config.toml
n_layer = 9
d_model = 768
n_head = 12
n_kv_head = 12
head_dim = 64
d_mlp = 3072
vocab_size = 32768
activation = "quick_gelu"
norm = "layernorm"
norm_place = "pre"
norm_eps = 1e-06
positions = "learned"
qk_norm = true
attn_scale = 0.125
bias = "none"
tie_embeddings = true
parallel_block = false
init = "normal"
init_std_qkv = 0.0266
init_std_o = 0.0266
init_std_up = 0.0266
init_std_down = 0.0
optimizer = "adamw"
lr = 0.000786
beta1 = 0.95
beta2 = 0.99
weight_decay = 0.0
lr_head = 0.00575
grad_clip = 2.0
warmup_steps = 428
schedule = "wsd"
decay_fraction = 0.564
decay_shape = "linear"
final_lr_fraction = 0.1
batch_tokens = [131072, 262144, 393216]
seq_len = 512
doc_mask = false
train_tokens = 1032000000
steps = 4392
dataset = "wikipedia_en"
MLP neurons of a small language model. Each row is named by its layer, matrix (down: output weights) and neuron, and shows model dimensions 496-687. Each number is 128 + 32 x the weight over its row's rms, rounded and kept within 0 to 255. Numbers have three digits each.
After each neuron's rows, "raises" lists the tokens whose logits its output raises most directly, leaving later layers aside.

L3.down1868:160105118123127127081152134126147132138109107085133127078089086093141145171097090124089121137109151150117194123149048149137100080131108098115127124078180167133140164054145083143146179143163106167103121148089055089152120169176145123172133109132106080182163138151115105156112087142087164164154119138102118112135120111136136148153226086100121188209153108170092182181112105098149175168163117114159154167144136135145181102152101179142152138128154149084161126142158040188125073127139118131140088099142124083110096138126115092120108098138149116103133096111122113099121110088092173180
raises: " others", " other", " several other", " others.", " related"

L3.down1293:112139144152131130085099181143149130147136118144103134053141132090123177136108134099159177136089076120102123205088117078124078051113088197129161161137129108194121107150118160120125165150151154184139117145114132106126152140064097146107161088166104171092150141155104155110117159090115117118162123125126154159089103136075146117127122170119100159087139148214117146160097134172082135079104107131134085080092127087163125114133101134134128096095101119088144117098067172169113150089169106162156162128157117086119122124133076080097160119135129131126160116167145130103189125128133067131
raises: "med", "der", "vent", "ts", "port"

L3.down1654:130118170093081092155111109132174143134141124153115100108114105128166113138107115117073121163113144092124146063140130120110081110130093005143112137080112077100056159140135125083110186103114133180133131071155105112092135140114166121134084139162198160148150109106091151141078148185163176108127145157107133158167138099120084163170056165129128116148192105072153146122139127123119094150136126140117094146158138095094102136111187126155101112125174120133098136203144185104173151119121085085149121080114089142073108170131119184197095140106090107092125170122120131119105177131103128186
raises: " they", " it", " there are", " therefore", " it is"

L3.down2674:138152082142113108152127142089130148156155134148143136212170148126120146111118101097102162110159073128125105045119131135134142106101091118165162153141148114076148147093151055138114153186179077136132130114150127103074084253136133139070129140139197140168115127141119132172119104119114195131164199131123122114124121141175107163099182110105133137107145152140076153162077127146169102150146143112121086108088148075113143145169094124157136190149121137106125131095124110099082182100105115150189159100129121159188138088138142105167108163130131101137092099088122180149103114122113136175
raises: "ation of", "ation", "ess", "ows", "q"

L3.down884:130094116094066095146138154118160112098175068139093141141112135085074100096125167136160083112095191123121212123139112132119146167158134129068187129065166154134163138107169109139079150117182138188154154143100118075126100135076084130119109168151143132085102113149123148117176125110140144119120106101091119160148095114095136179124130147101130192100154163102135144133076133094124192166127084150159090135158081130132124118114092090109121148144167115152109180069166146161176120150114122075131128164131099112113105132111100173201150129105123133159175114146120073103205134157140099048
raises: "-se", "-f", "-sc", "-d", "-story"

L3.down1057:062128102159112151154106197153076106174164113162144103130131123121162159111120145079147181106128097193109106137149146115056132138139117031122108120133111111022146110118124078156168103164086108112161117138157096126109118120154166135138141073142101150094143107180134064105095126079095143189125166161127175106129110154148123159139115148080139096083135103113041116114167195104103168150119111145160117156142114110168092118168125170132086099152134095126142108150161127102110153146111149083133073118116150141108131132182128103145106092078006121145190107077114191106163147142140055164
raises: " championship", " results", " Championship", " victory", " in the final"

L3.down314:192103083075143141139115138140123187182131111124099152015146085094149131147190062164136135114164138092137159148123200073085138148182152125174161150078119106139133147126095127139126135129076095143140127103151147150098184171172171094118084152142165174143166095091137179174187140141143138106146136144174151146147107099121122144203157165178087115125119147161120115126102115106110103126190096162090132117107136101134140134141123110062122187138107175152152102099153132060177150143121123058184135159100097133167105110129156152132108128149179177164121129161127117164106130144128126100
raises: "l", "ic.", "ics.", "lay", "ics and"

L3.down171:104117128099168104163126140076202192122102175128166154158175099154069160055065170129147120159186151140114086120110106097148160120119112145135127118152097171115156133081120129132094091186116125110112130107113095183115122087096147137085086132123114125068140092146156093126090091152127147140113192107116110170082135194131144137098137179116115136135150127121101128048159130076094088103133108155076120080099158150090144140167192083100164071139108174129112150109096136120110124153026123201109126113183148129139112116135159135087113117120129134074154175145153137136101147137049175146
raises: "ity", "ly", "ity.", "eh", "e."

L3.down2238:115127105066124086162086155147125172116062174090122139106123108134160125152065117126159114105181090192102099148110182068139151154090117103187120189088127134127064090042121066154149136180182115157090093143103133099133100147119076142098209115151148090107103151095099043100108156153113095132064107118094084085091154137097172120114151114082121144083142136167132127187101096133097158153173150070149153204193211067150140103089074193147142133165175144157173137110155149107155136188124132145103105151177181154131083165118192206155142054145140191186152109140159084080143089128098133109
raises: "ing |", "ing | ", "ingen", "ing for the", "ing to"